Part of a small language model's weights.
Architecture: LayerNorm before each block, tied embeddings.
Training: a variant of Muon for these matrices, 332M tokens, 5062 steps.
MLP neurons of a small language model. Each row is named by its layer, matrix (up: input weights; down: output weights) and neuron, and shows model dimensions 32-287. Each number is 128 + 32 x the weight over its row's rms, rounded and kept within 0 to 255. Numbers have three digits each.
Before each neuron's rows, "fires after" lists the tokens most often just before its 100 highest values on Wikipedia text that the model never trained on. A number after a token or word is its count.

fires after: " (" 27, " \"" 20, "\n\n" 9, "==\n" 8, "===\n" 5
L2.up642:102120093089124187110132121135155120146116102108038116093187163119156113139139102089109097087119162131133120136143123196143138077132127135160172160162086168123169131067151095146136188117202112133125119171084108104145118133097155098152119142140110126197088036121140140049089156098081162147118146099093151151120101124122099142133160081127067142066103107188157129104089138117081052099127173124129096045059105153124140130110129180164182120143153170194137135096106089129118178128148039140113150161139152105128121135114101128116143170123141113176100124089167095185109070177132090135147090164063155085161180101150061139120115172063109134088153135158177147149163096086075167115134133128168134154228103145144136168100121177139131118121124165090119131133164180135142124120151111
L2.down642:108177101130079132174078132144153078157150174089144141038169078113170119119071091107096134142175123104158129127065114145135108152135147102165184134184110159203182079141105121079144100097152086082108099166128124105136108077128198105133111174086126109095136126145115188168114134170157124121191155159113131109137084091138121207151124078113150164145087143104140090153138098153086170180128157216095167118114148127112115083143201145086094114138087142125121158147105165108157171113109143132100135090139128108130084127143083118134097124102200132114148149147134126164139139120132069107173173172174130113030147053181175115098163129133070090115122137139174147161167118100121153125073074126164091156129094156175142108114101127113144141091148086093133150144134193096173162125157148

fires after: " |" 31, "0" 8, "8" 6, "9" 6, "6" 5, "5" 4
L2.up1462:180105107114154098158150102076087124122110135095071080142108101130106135088120128113107098107092142107130161165127131140119134121103114109138090094127181158114147165183120142154146098076096094111139108102121216156146162131105107129100075072135089143100175183086091141082151124147152162138124110105093112168107127060102092134145140112142051111212104070140142116114121112183154174142097140161136139104165136166121121132123170125158133128161122142136126161140137101161093152135110130197138076198070142121181116116186087132189179123114195121078143147167084101135191142094120163128130040196206135110092114134120139126139118142148098128077185140096121117126155177120154177153088151114074115106139184147131132095111201156115128091146120139162085194105124117156048117117199148
L2.down1462:149152157062114153095137079131219195142147162125105132178133087067098101128139096131129096088170124100105136117144125185025125132131128150138122154159116082120178086103089188149120136102162143081141064138108136113149152131111126148150118117093069116093189114113141142084122141118154154136151156125159179146094193093092132140170118117115084148198248167142165170151125095165085146068155142151055144136165111122138125107118132105153107151138154082131132099148167080132079079122128097156116111117084097166163124155119125111152111081137095117102129118085137123111112146128149139112145164150091111094163104181110075088146145160145148140073198094116172120091095186123121127173105111123091113093092129121096121160129147149129144136176153141147167129085120178113176131079170177

fires after: " " 57, " |" 23
L2.up1153:140089144129104105123170120144123081127171153109085139101122179142099107158097080112167097155109172125151122060180091185121117128174150165135108132162116142149194155150132124095125168128084124105141089158104179169172125112158140133119124134152090134051173103208083118055089088143101141092157119081186131180143086185169186132154135033106203107142084133115156101149140139130111072136166127147097115117156101148133136166157194102072097106102119178188128096143107150175113080083132160061098074174088153071115123132112161126059098149140189135165154137112137112067087108113069133123084113158101104097165154121118142164136141136089104147115176111167129087097157134125192106120130139163155149156141163184153113174102074186138105137087167141072136121093100171115106102097131164
L2.down1153:144093142116138122122174150114124189110105178143125085053119152098163108134098119106063128126176207164093123097148096101146136150077113126127116110169076127204123053135106135155105077116169070134150092135103132118170137199117123174179115148167079103099114115159126150195129105123129085111140064093190215154143172122159164158129114176081115101105109181055141095154119126154129144097092156115120121170120083098168107063130104203138122167138114103100092135098146157133131113171133081156171182158132174169106055152139071128161103131129119099199096137112162115169161139162143116100137137147146145092093130153152144171093121131112140150140127129142113120148110096142061125116126104155161082135113086111114153089074134144111146064116047116143081060108152102118163102076151137

fires after: ".\n\n" 36, " |\n\n" 8, "\n\n" 8, " |" 8, " Minister" 6, " (" 5
L2.up1376:114105154149113111106098102115135098145124036095078095149173118138143129090109118129134177105081120106133111095137120163075131092028148092142122182100170081139116180109172111143167114136111126137142109121110172140135085114112116175125086096129152131106117127134099133112108170090112115144099093111109137120101087085163122158140132146177131069146099136099087123116113082104154108111139127119173100173092129095139159119103061160147156080124064175136133166157200148093125150146156200128162103137139121164129155168163172132128121151130162076103125209132157148121079151164137177153076112153078101162084093045121167117147058094133129173105099149110129116172161156144037172119086156121101137115122122107200148181195118147189124115113178065119169176211153111125116097140189139
L2.down1376:174183094178122103164189163097166108116148164145094178128094090181149150156082141165126154155077113179115149142116120128161132159186107173049087101213077133134159203192061094107166100092114150085150118138149088161106164161086123128149179111145124082084114165108160129147142116054100102127169094217101078098136158153115137129068087170087130142119098088110138130143163096132107124152154109144116116150189159110100167152070137154137083162118134076115116116139127092076110147123164130146133140150094147100133118103114101186162077139126119118166106112073154118100172134148118154112156088055146138065161094177140133099113120109144070145159157071170147086125187128076126123142151113123130157143115099093031197089115087082115078120148113155129133105113144096109143138111135152

fires after: "202" 29, "200" 17, " " 11, " |" 6, "199" 5, "0" 4
L2.up772:210112137169128136162157131182134117109133148103122095141160140183111063077223169154041092111133182086113112063100122157111129154134120163145105094144129133077135156174092103149099071074146168059188101105114153123183174080122102165093087103070090104101140164134091103100148114139149158095117049118156166085083111091120152107151146141114147147091121115095093102153103123170126122103128104140185145154163144114139139118160097123112065105146162111056099150058171176125099132133106108145121125206122180100134059109132166090098115131096174166184156142126107150124087114083128092134152127147188117154146191148167165190136142156057156102112107126136165112161167164123131157076130216121113135144175162144132195157073136153142073153120136118116126137127134084057079148099097103
L2.down772:164089100090106118111159055169073151141163074134128111098135128177166172156089115117113172120173113149104085110212148049163141105089164129147148162137154148148152088140125153075135141163109115092124159229085061146096168144149127161125107103120150152147177109119155136116115089099143066095151117095125135099131108082129124072126150100099104151132031067121125190157136117090104100135086151127137135160140081150110119097128169105178181140135157098132162157161134105131137149123089114142125116110123105165078115145150132145137152106120146100107147098166171111091125090156137175151133142188118100142150077123093090116100149101137187088112167106092147152115108161135143134120097171142104118103153159111160101115169102201106186103169091095104117133179149178217132167128157086

fires after: " " 43, " |" 25
L2.up79:180061079092081157096117130123151164100123065145080141089164226168124160148101060186075170168131147109196106109114165136175144072191133161166140139092151167146087143128139112114150113070051099085160113135136074093132124119196123134085111138134160158104172141152148102115117094088097133127115100056172104110158107100137164071127173134141148109128132056107133097132122129121132087127072149139127183132228150131121098087116096109119098126162125157182099063132140157081186116140147170143131116161163181104108106142176117134134153156144168211090096153132105083130198131107129136142123109154132144119118115106107121129114164075134159133105137111132117118166134136087190135110133209149151120175078170136185130148182156156133118118084110130146110096119123168125191163118121124
L2.down79:090134149092165107084147049133146130151174129145185056089068150133092149160102174090105091118197057124138146133117105133056126092113055164134121158181147142127154128124097091127136199117132133119122127085155093106119145179130095111128134115172162127170099092098096096111200080089176073111156088162197129116173115124152156149113174096119169103140162088173131109108132121153100091108104132108106098110037099107134112086180139159080145111110155103134125169179134129154076130177130079164154101092140128160093071133137160106220146073082177122087207141141156131129123157105122139092096126136094129135167193097135078170084144100109157141110157194143125135153120146158148118115140127097124146135159120116152163148146130120113134116122070073072146129173116125150133125110137147

fires after: " |" 38, " " 38
L2.up789:090063134113128172141107092139153119061116149120128153131102176117150149113133111138125179181080151069137086124148128187155085132131081187132156074095067162100114165096145155070148040101107101082107093131130058130157192102125089151121072130164146117131160128141062127150114200132163130108153152096172184114115114109187169112167150141133206105137082095142120179131201141112127117162159182143094121112149184069182116160134084131086068156130103120194141119132114180144121192094140140088137145145138172123116096148177056106117152079098113132172143103122107147171190134105105146155160115084078128152118174077150149079178121151122143130144144100053175155145131137136093119116166103175122099128089128107172163148165152130083113131064123105123116096134084172093080117174176147
L2.down789:120091130098097128141099108139133149125131164099162086135139149112123103129172038121112148101158107169194107116164118184122116091175142183105128106132105157079085133110159121086151141137067121110158099095079085141138121122138107126084111116177137094076096169095121138162191124111137111089122124126172120125145182156139121123092191097124137109144128162047136115137117098121066136119192149123129118107112162106100059139144097101074135150133167082172144136156187127142138163153139087145122056044162101111172135169092162110144081089117136109150092104122174155126084148111145163084173129167155077084152213096139070189170145111193154162076163120155083193154142096130158162090118145078124174170122171115104202135109113156163076114207089125096110122146122150112123180150109192

fires after: " |" 27, " (" 14, "Billboard" 8, " on" 6, "+" 4, " Maxim" 4
L2.up633:187109087158114136124107108098069144165166115126109133147147083123100093104085122159137119127150139122082111141132121114108110089133140119157173138084153119126121082122080151119130093140158129067083153146083104130113177137162089167115147153139133136100097093123190161095139172124138131159135115103088138112101092147075112159184129113148094181055118153130099117096150087186123130116129128126167099115089141062094155136166123138160101118158099124180096126089142132061089156118186101145161142201149128163088114136140116149191081157096152118081091179147141072153090145168125099161134212132087116130124151120109163153149068184085179102200135152155102067098170060116131167141062140129125160101101140163100123138194130199145187104160138196152108151183055089132170171170130116
L2.down633:097159154155127181117188169129112113099088155106139090092089121167109127088130110101143133080091132169206166111133157151061102112150091108085084163123101129144133173118084104147101132094090105168094070057128194189178151134145159133122124127130129141057142129123119122089087099112142128099151151124109112141107104127165115164146101137085121130149119094126121118164113106151113156127170107091055179122135174123154199123132094136104165141118166160173175137126159134176146148155090150120169110041143121111098141112125116166069156158163122160161125094118196154096124122119169119130151102145129124144132077155072129141103169051181097061107129130061114121249150132094099183152161123175135158117174092113131129138128073102144153175201123100078153104128124155149138107129077097

fires after: " " 47, " |" 20, "0" 19, " ±%" 5
L2.up70:134121103209116154127117155135156143124141184095103117113134093149095138180178119180079155143111108129105166126111106144164142082136136165098135119119086171129156134198147062143145102098064118125114163127094136115099077154143111119118159091138151132099136188120162154116087156141164190125089112082172102121160178092107134095165125106176166153136115123133126098138157116117081136070095092135111054201133111115174141146108062121070075097166140173175153100143128184125129150198139130081107105164055088083113088147162127149162044105157138131119138141064146098087176148092099097101164132152144136110146157087164144123154102181097166100108101066098099110093126136180168177130157126174108095100126117113173166091190112166143094210131114110154132139110104161138140099182207121
L2.down70:135086123093141150089196131150080132154189140147151150077150123171184153155152116081116078151126086090151103094135070125120159103153137134151139171128154146170100141112154087121106151120078064105101073129124109117165152082107130128096145123106170081096098082097142119102195117150121120122189163090167070114124137091195170117120112142113090124216152137141164083131096133132104140064121091071145185112131113131164055113102117140076121120102188098107124095152065052125107149120096115154154098078153134158138097182130113146080133108116162194103116199073123134139161100100151125103097146083149136186163129157138134078109180122156163158098173135123202139159140138085130098120130105147152132159158096119153144106153163098120147071080100076105053118179139156127110122148098173

fires after: " |" 55, " " 26, ";" 8
L2.up941:109144099085121075109115143134140052108119165117194112142134130152154097106105217122089107124188183111124162118114148146149121134074141156119123093091129122074138212137143153069093058128113116061137125123169093099149148106154086137151172120139114138146107154132129123107156161134123145204132145074104153110084154126106093156096202111120136099130093093155108102176172127142147118188137139140140083093125128126100142147154144143155144115111185098108088068099119164137115163135138134125204156154123123113148105111109074151158100178146155088109078118203150136112142102111121174123119148122152115072125199148124112066190146127189114127134198099166116112104119169150142082146118187160136112095139152122169157121117057165127108097111135174074136153106091062088135084097108140
L2.down941:139094149153156061163138123151133172144126137123125206153169164113088108144120147132166129116023154183090066153086114106191193152125036123123118181165111114132126144123087117188136132127144113136098126082120125159217089105097155135152099146118079083086098096122129122096143149145154155068183132142163097178102093131088120134137148116163125083125107108107135101095166180078077093128145155109170136174107128184111109087152082147126098076197142106110176105138117160166144155106107170161127139067180112160098160118113089171106062110165122142137157127113145121079061085190144146152095121101060177194139119182130113107154135144151133113147112107149136138101182137128079121136106157112140147129108092113092129116186144123118076091128109113079112115130150113184130131155165202

fires after: " |" 39, ";" 10, "0" 8, " Ke" 6, " " 6
L2.up1617:086151139071150086092178063139141144116102095113073168149080098145092175153134180165146116143091112075113161108149168117130149130138079152153135160141094181100109175118107133142106134162132108164125154147115132148177115215125154134125133081145151127092130091116109141139142137116172129173097138071085084126131105183074100095145147143116131109084111135142179129215140142110108146099174084105145163106148091129079096118089106151111140135093078137104141124166078138131110192099161157105147121118167153111144135102076090120100110135164191131138128156128086137143145161103153207108181138070237065117122083124137166109088160050152077117153144120169097189169119118121169077129126120135091139154100075102127127047145107146141187116147061110128098138094090128048090144113145150
L2.down1617:091119111145173146172165116151138054165129118097157163176197095060127097098131157130149107104136126123098098162183165159153123167204095145161166145120095115102144162142124085109115160133095081195124114099157102181154139119123090135160099118110073117181089102149059148092168177082137076157127115127137097105113125160174123162115101143124131158098105053149074134164132131136138176088179110107120133186101118098069095089125173113162120149104154131107126116151117159135117113117151160173134144090165104107103134134093118214110177145129090074155102082153160115121163162118174121110110172104159204129108144135163074098127143160125140119112150109049118136113173129073145153112138122091081146092084115093197144132123115100122094134114146128174162147115166071086150089062169189

fires after: " " 52, "," 22, " (" 13, " |" 6
L2.up457:126103112156194156103067127129113122123174180064060134097106112164082119193128136101114150166132123153141092107137104118188151112124107175107126090142113145130129108147080141153134075145107199131073113110119118093129174092132046107112144158142102199175198146093131136105131123092123105112105129122126136134176095130120053154133155150122174115181113155208124158149155162037057111112165125097162139084152146125133128153103094149175054059124161096080131154100075104122112142135131164120130175161141147130181127159136075122151129128151134069177103133111088146170091118122102085122145101185215101144108126108169133139134141130148104069091167149122161112156103115192106110099183126112116093143124146078139145082099150115107113133078156124162124107114156072077160107182093140
L2.down457:089122146097111161190113177164109166094175082092080139104116154142133087159130220075142157142119145162102112156173094103111143157108056131091106142148100127106145125136137107116123177132133087170182094174106178150100165105079134119170108148104161088165213152125137101129168149123174163126165126176150151092156151151131161099082161159101116176153132080147117158144171076147092133104169099115125126140124109174169064138099175122137111122155140060107163106149113116160113100109110072147188126129112132059116092091200173122096115140119106127106156063146062132109081147156128114085072089110152108081090138115093136057139112115116157138112156114109154177082095122157129112120151126127142132175115134118137109098110143086108074130105170113123123159169111088096095130167102175

fires after: "===" 14, "–" 12, " (" 10, " \"" 9, " Mc" 5, "\n\n" 5
L2.up1019:103111101077144121146169137088108091199089105182075136127132165161137077096088150134137177124128160113116131159158145106144089081103116149140154113139094122142172161167156069166138116118148052142121135175093105119145090139187136120107077181081110137108087146120115154124137087170113168095161091141170093138179128136134119137151113152141064108095148182098107128153104136086138124121119181118113074143119086153135138116148153184123080116137186119083125106177158118104128148085112062156105168074124195072061109102117146088122158068101149116191148157093105131148140081079160078112119131062163061208162127133126150118141172130096217107107089150074158091154137119128167146109109123152114113174143168123130144168138069175119128062120116096092147151133175198090132070167073164
L2.down1019:155087114185132159087067055121153069139081059194201127110146103132146134071139102093129106135165067190156150061099098146106138183115135152086131122112092172153066066057124124081127120143180122125126119087151133120146174115109124092132127150130119126201167161122126143145116126084169122141136199093124157131114148111148149068117153101112156155177079120141138114164119118170121105121156129157166160087159082133112146119160159089107173082132054153163103185096179221138161116135126205071140127093104126172178134142115141158142144200118103080123164140110171136166132153176124104159124155133120121106075187092122149086098112181153111117148150124134156123136071133105117118143147117126131154148136146087070135126191085113125175179163104092097110078098096112201132077096165096

fires after: "," 66, " |" 7, " of" 4
L2.up1522:075175111115106124127125145172177116165160107075104167142136078157115086121118114084116132166124125108118116144118156148130164177110140162135053175137160104137125098138128086109147156113141156129151131111125156079176162141118079127175097102132138050116136131130113119111141118166144086127171155141173169095095160168121140097136158109107162114130099182140133111155105119086138125145142141148176170075140115197076139144118149068097157186174169086050090111125125099075157108069175142143052069142149163137110199151123110161132103152073181152131107122102117114138143109101157093121153083135162141132147081170132175043105128102144131108146195161123172136120075093080109122112148139164165126064135102106150164101125120121145131104058126121086125147158167115112132090050138154
L2.down1522:167152136128207134137188084115149059159098114085082113186071166128124120151169170128162117139106097193170103143121139125143142107078171090097147150091140134099101115155220145157077120120104091131103084148176150211119145101134179131120132099153110127197136173106106156096119148125108127125071121130130117094138126153054096147112065068131143182135130082169142156148163129173124079158088082113119140131131115139145069083161106127169058078091158098201098094196141167141134106142107103133173123175113104129076123087115144148100139152130135131130152089148138155119152104172104127113155168141170152117117190082141123158107089090136070129139112115067143103076124158154119103143085090078135121109173167133165146136098144091041175184073123166142121113097110133128159160121039156

fires after: " " 43, " |" 14, " sub" 8, " Sub" 7, " non" 4
L2.up1372:116141102127141164119142151159110154078086129089105139138126110144128141119136113080098193155115091160179125141170147160116142119111099165154168102141156112156095094158179139120127101118083171077126116152145074106125098159101144092185069139078077144151191162145069181140122142138179062125112109126133142094090161105110146068105167095143117128118063170156100100130115179123130121120076111072153109120147146165190152136137130184164069167140100066082144156077141138171202139088112180122116154149159105134082189189168115111091168120116111150141150096172159071108144132126105095151107117200037198173122081119144158138085119151103120085135126118084128194130158178108043146158184077175180150151137111121136180158101073169073088113163121123101157180102141117113156068115141170
L2.down1372:082152165125139168177112109139117103132129188215125153187117098155168107152085159089135103083148131201103181120079103126113136130154120109062096127100096136110101095145121074157086164118120132122161154111183161132099119088212174099074096137119122091102128129122183120067139159110089117119175159137133103110136112163118088165153065148109118149118129114158173164132110091175094158137108095081142151116121099087142114171173118161148119118108194157105120099110140141054112135176129089102146124172135145068067134072129145175149112143102091191126169120128119110116148159168070091172171156119106150120163144138081157118183065103163116077111121151140126171112036161149190146112178117099152095114150122146097100110113180125100118169096140065105117141142148114153140134145145109

fires after: " |" 46, "|" 9, "," 4, "." 4, "-" 4
L9.up1617:163103130150101113133119151111106130108129082163091108105144136140044115174121163068188172138150126112147132125106182058109151131203138104078150163153154130099092087132112153130111105131142160091129134116106154139076143171166080098131134110146122124113113060094091153092035155137202131135192194183068097118196075141145105133146144138178115133053172156119079087154105102067154133141175122150164147085130115149082132142123106083177124165104120089156161139140115078149144151123136110151131176115144144167097145168109083137058132131124130148122125113179114130137134145151103116135130145119118146155103095161103155050179075159084092059144173123104232086125158116109140131167166126124179119137105124089093106098172141139140136076111110125130123133205199179130103117124064167
L9.down1617:144184094054118173179136149079162159102102103124101133151166123093159101144177096114144102110117132097079111144128144137082142098153142151127083179091119123150176109105111149114065195092122133159156161167152061117179108157201165111108141115120180136145129131134092111160116076099099154164120089107097066147148123112186113158145147068107150223096111093087129121141132088083125143146085118132115156158179105183109161104135119140088107123098162179154123106098084129114183111100109137154094119183066099090200129181121080141198108118160062072101182170098213163134142127145129127196137150118147185110118140102100179108118111132149145107145131213197114144145076145151187107156122143148152058084114148165117173125129106129135129097119140130131130022175179094124139123139075102

fires after: " " 47, "." 7, "–" 4, "|" 4, " |" 4
L8.up731:139114065192120173156188141125116121123135098153102175098136107128138124126086164111148208051105120137083150130097175121152163146106101105163116114102148106106080131080089098093118196121153096114144129110126092153111166194111141092133089155112100078144078112110167065122135083123163124143137130157132109167149163118181124120167128181114117126136180092155084114169140144053150175138175130143109110133178139126118116147185134136190097139174135122184087118157116112183164143088167137121103097127117110154141146100106089184109085159116126121095093194101205166131113204144129113087176132136106161133172123101133133118158091081136127133110097056120115110155156124126115124111177142083106155117179140159100126129121095096098121163116070110070095175117134147136090087145158129
L8.down731:135142104114168168070185106188152192134146130125145104130128132178074047093133148146086127127152131113080108185113102141095120094147104103194120116164113203130158158144128124161132122157151087126141109099160105161072106136139103128107121122113157133167079115160097102101138127109145135116109145113163147118117157105129117147104166094149145141171070112144152110103177147126143101148044113172133162096130186104070100132158108145207113087150054142167137164168213066126127118089085110146119124126112177126133077123137109138114142130158164145109127104104109101110201114197175085126107116074120160156104141060088158174111115141182099165132051056060162111082163115125161121145148134114159063120098088129133098092167140150127107143074135194190152170091124115143118171102137142

fires after: " " 27, " (" 12, " as" 7, " |" 5, "ab" 5
L8.up51:093172121132114145135167147178095109110117169103075148150170129167146112147077145120071158102113115115143124176162113116163154082109133087102095122134177118134088084142129113183101116155120079123132156125094133152140089203122082162095151131128173103068127076104159086110177133128126124129104118140094150105185184135198101132168126148129096113096144145141105161095168102092151083157194104177146095114142149156145119139128091109135086132151123119103118122170157147185147101131109197147057125140107179115160095174132182148098139070072179117093121158162144107116088213111140090127159173140108056142133175101123114191105101149204107122069128105117109102095133184150110119205119139177156144126124141131173116123052078134074119160133080111182099148126117129089156153100102099
L8.down51:162135124085096049159140126126125165150140170137128092133113196031114107081124121158149069189095123118120204090141156194125120154165114106130139158122174159052130195112144098112177166042116139105132097135128057114151172134100151140095140117059146141107089088197088139148107139100079165181148187162180103137076111136109172162125162107138093110155095084101118151145126160109190120145156163095178140125095135072083139153092149192142131132095067155082115127090156096120111115134171164126162139140167078118121130112084125178139132085120093143169138157162132168137132118159114162128088115134144173175136112151139141120115137113088110134180192118134157133110112027109130182131166104153100185073132170116148148092111144114123208100189102071134115119109123064146073095128112164

fires after: " |" 40, " " 30
L2.up44:132118137083165104160171109138094117089103144127111120080081122112091121178089096079127195084156130147135145125153154161133071129174120139125108157116110168204164156089180079130151119121117121119155095086140093130159168113187174061118114063151127137080113139201123170102173135087082118106107082132177135129135145138190164142114115124083201118093122081120107158130195070168109115135134154138104155080074138118160123106115121151177072103142121090169078091116166181116150148031132111183112069109128123138135120123175078173129105104165149157088089155071064116101105138144152093137163158178098168153154159128111138126079095147123145095127171138067170137146140100134199090109123191173150151154082138099160117105142116143146129089095158130091126113086069214117076164111139135
L2.down44:216126140154122110131200097151138142080147118110142083069151141071127117139126079103144154100136157190167074146108118134125118167115159139115128127083170149098153063148155123138069109129124164138102053151160047177152139146108172088124096091105125066106135144099113084106122134116129145099138124094143129168121092145119160129122154123080112074197121163094124156143141134145140130126142194120121125071104097166119139136157180162067156166136154118105097124159154088150155049165114117225118110124151112136163118155194096173130167119161142090154114173152153159160112060126116124130189118153149098102137121062082149147098071100107085162134126078101152146166134134118140109106069084153165152165132125105130138135127080150102115118108176094167085101134116136131174169168117212

fires after: "," 42, " (" 8, "/" 5, " episode" 4, " |" 4
L2.up83:140097124084045136115103156124132111134185153068090119118164118154144111146110104183105135113096048143111106088193141101167083099128109155133135090121092137147148112149116170153121149091158151106162094135111096060187169129185147153149079153099088148133163173150083158115093156103150197134056122129137158130129136167078118166076179094117125131139107192173133178184138086132127125139160149117174129061129141154068098080143088092163125155138104109133093099119104103082141161117176099168107112150166104060139136195108121127159113147066139084090067183198153133154144161121144110141095126129130099108167108120076174178122162175113074100131195138136139153119106166172084112109129123119132118135126148097132129066136124112065161086165181074177176130100094161146155105096079142
L2.down83:129126174118166165123094105165127137078084075180102076094074076100074136150164095133215095127092118123162144178097085114099123131105116063162171177140064134094099159180142116093123109181162109112166103184153166161047074107130116081156109114147142121120129128158129156081094158169133130122147095141105110156078107144071114089146101146139153107124165125136163099157094136172103054151087091150132173149171090155135190205186126161108133103137142158201136089119084178105089122137077131142169158145127139141140107082105200137100135151151151127115139093131112108140155167103101179139152136179133142115094162093149134140055088107123196127081085106146136141071115093069146099174168120164099160063162104158107072096161143111131110102108103140156137107147050121179199121096106153

fires after: " " 35, " |" 32, "8" 4
L2.up1906:099116219135127127114158120118083159112105086080063114168124085190132086157130074096116085117114077159141153141146098132146142075121120131117157096158099156145106142143132098121169166107092115102151135121149191113168119165149140114111149074168177107064152086121140084053153155139077118099120155094079159038193096150159178133127168104131159154156073082146138054145140166127080112104108077146173198127167101153211099098112097155123086124223120149131113098112112195143138140130142193112163102102161152063141104149109172141137129089131151151103145138160143115118142119119070103156075173160115068101122143073099155134074144111160092140111145093147136119146111139063145144130179110172152154103120137147098178174114177141134179119129167098169101127129120181132147120176134165
L2.down1906:067148135133099175154097144158090114149134153151150058127079147124104142117086162065127120122128128115158104127131113132133139078102084142202092136091184128096169165158163107111118100096136132144162133031122118096188159106177190137101106133101121101136136151111054120092129111105052084145131135066128157162101137060139137147119127083090077108160159150114149161099122056159107139133134103121094173182099144126147092077133130125070147152151166131029143194145150115084089071126149109182161156119100110192102094132182124126164108150154132102143106150118085155145149156106125155135080140082105126085118154123099123110110124145092109133126134165115122136165133135098142157134144145082056113165144113137146159145104135098151127043147172115121114066143137111137169102128146103

fires after: " " 66, " (" 10, " \"" 6
L8.up1333:134089106065155165117204129176110169172124067130139166095100126067192114103082135068067135111115102114116102092104121117147140052145182067158120096116121164150110133153079126133126111113134108100104176087156132111177140175172107129131178156126092105107069080104126092164137145113080185131162117134122121171088057114086151165066130094154104184137100127175122120073125072135124126148175164142175143086164127112149096116147066126105126152107150128134131063114149165155121175161205126167106107139150101080064115197121137136120227096103123076183156198110140170104123098129138058117138136107131133160192123123151159142142149066096171117150085136129122145140100131147090115105124163129145146133106109090135155121148181118136114123128171162145105107093185148145160163188132122
L8.down1333:124086083141133202094138051144195141160148165082186183136104075063114093150112146132157103073160161179186141115144123130136128160152073124168134159156115097156124116042163156147097152135124120148184133130093085131091139125097114191082174183129055168113143090113132101073160150107140094091147115128134142097119098171167135131115134137130132124145143091081136138143126109134141141170189161126175119061149096114116119124187185160111112154098104097126190202138118124085175143088162143131201102143156123081210152104125104100036168156105200125093123067125110167152146114091120098103131129129101088099119137131135182082128094128149137150093093105137141135121087164154118123128118049096126094131158137160119122144146184136071150103103140088121111102118115125061186142150129142

fires after: " " 71, " |" 26
L2.up1202:116155151040171071126101087154136123147149150112125185092074168191106134124106158179149116138115180103143133102086057114121137135113122117172081152186157166136062145125088141086108156131095128127052135129179116146156136125133118129112139157126036150122123111081104126134081118088114102130144136104139138166178168199141130113120134140084147095142116075105145129188108131132081085132125118099181086082139135149162118164113098083130116194130082112191158112154091189099145105136120124124164189146111123125141194084050121137119136136155161136100116187181139123140088193120095092139156130137141174162054095138166144114134177106180126087155166088081162103134114077154117137088118100148128183103072110142198098059102118117103057141094179113071161137147154170118140128162145186
L2.down1202:105110130111156136149119138163140142127107121072178111054125236129160091118209179109132222085074095159106113176194109176096146125078121132147087178152114103109150140150117099128117158084134086091143161149121143104125141074161100137128129124137136083133170206158064144125116137126181094123214139122171128141182111131141102172177141088180165149161129109132120173154142146149116117122082054142123146148155135134174044155084171119140065158103165084097140066093084159134140139083103123099134109140188081110117130064096157118107151113133122073169066101150113107165184132175119137135135144148133108140166108133095101106216112123106140080136144120104112154111120122100150160136120057190145137112076066151177133131115160133058106118116134142136103159137139103118107120143140193

fires after: " " 42, " St" 10, "." 9, "0" 7, " K" 6
L2.up1560:108100141085129148135147085114139080105164123145165116097078130137119087120109128109135134079136106065119096114135092144149129171191130097128101154148104126150138145189160116159127055095091084172139165135093116147095121124092156065109133083145072172062083113156117122113117074125191157149180104047112060151113144113178093148136130153145198112090097040125162136194184252119141117112139099078132119137127115186119166160169162124172123118104113164172124089150095150147115140124152147128123131144076086152129134183145122134088119082174147123152077123104127202109134191098154186194144180169167167173154126104156114092143100075211122141144152111162111166142118093091111149114127147158079130090150128143094155117114122143112110135110175138114143092127147141131090102131131166
L2.down1560:127084130142143128156126131094133114181164140126139090115169213096115134136180105143107111073102119142056193116108163134190123148226095141114123113141124126130146130082133084159085099086142125109155123173188157172140171146131091099085085076162138132082130128154130088059140108070155068129094158159119108102086115159159127144138107119125145118166178148122172147155124107111141186110140153120168157115117082140044075161155144098107067208129168116100138126167074114176161145134043169143141046144186122140158130128154110154087128077133097137129140107107125136146117141173132218152147105064165126077199145091142124135135164057134138082116153100088089074098139149117137114145130094170124187099161060087166159120155138087151080132135144146102156118100203142032069158105096098

fires after: "," 100
L2.up283:127186137157115171097089106201163152104171148141094117155104153119075109101111160146125155116138093151108114122106129165197145142104077156129115103133096087109120096157087172086081180082097118139085068109127165093125182073085135126105094078163147125117170177095141161168167173116126091139115153096145145111131122093106081151082152148152177115163093121164126158142137090186109157114174142156119134147106111186106116128106171104128101140121159103104137122136130122129106162102126160109132106062118115093121122102100178082177119112149189122230137093086148149110076117148114090151119095180142130167128083151134171115168130068129119148106091137115107067121090144156075148116121118064109155134113098120138055151133152145097192165088077103131129143128127105156131100128135179
L2.down283:139129159120121151116128071186142113137137145061161128168135132115169107115162135096145098083112107137120111164101172119129163082109126118107166146100165101165096115156134127100127117109097101149143077126130128126174164115078159171205150062153147125124198126100116150111143120115155082095100137082081166093135130100120136075160153115124185133138157102123201093174145162114082174112178120151124137135167193124138166134192125086169154126084159104153177135189118101124100155092177058132108113082113116073130114116173123064080116070147078137151108073158072127124102160155149155156082082166151146141104187136180134121129132149129126106069100120119108127108131124140101147155122144131103141082130114129117078117134124126167151117135126116175112066172093166118153104128066231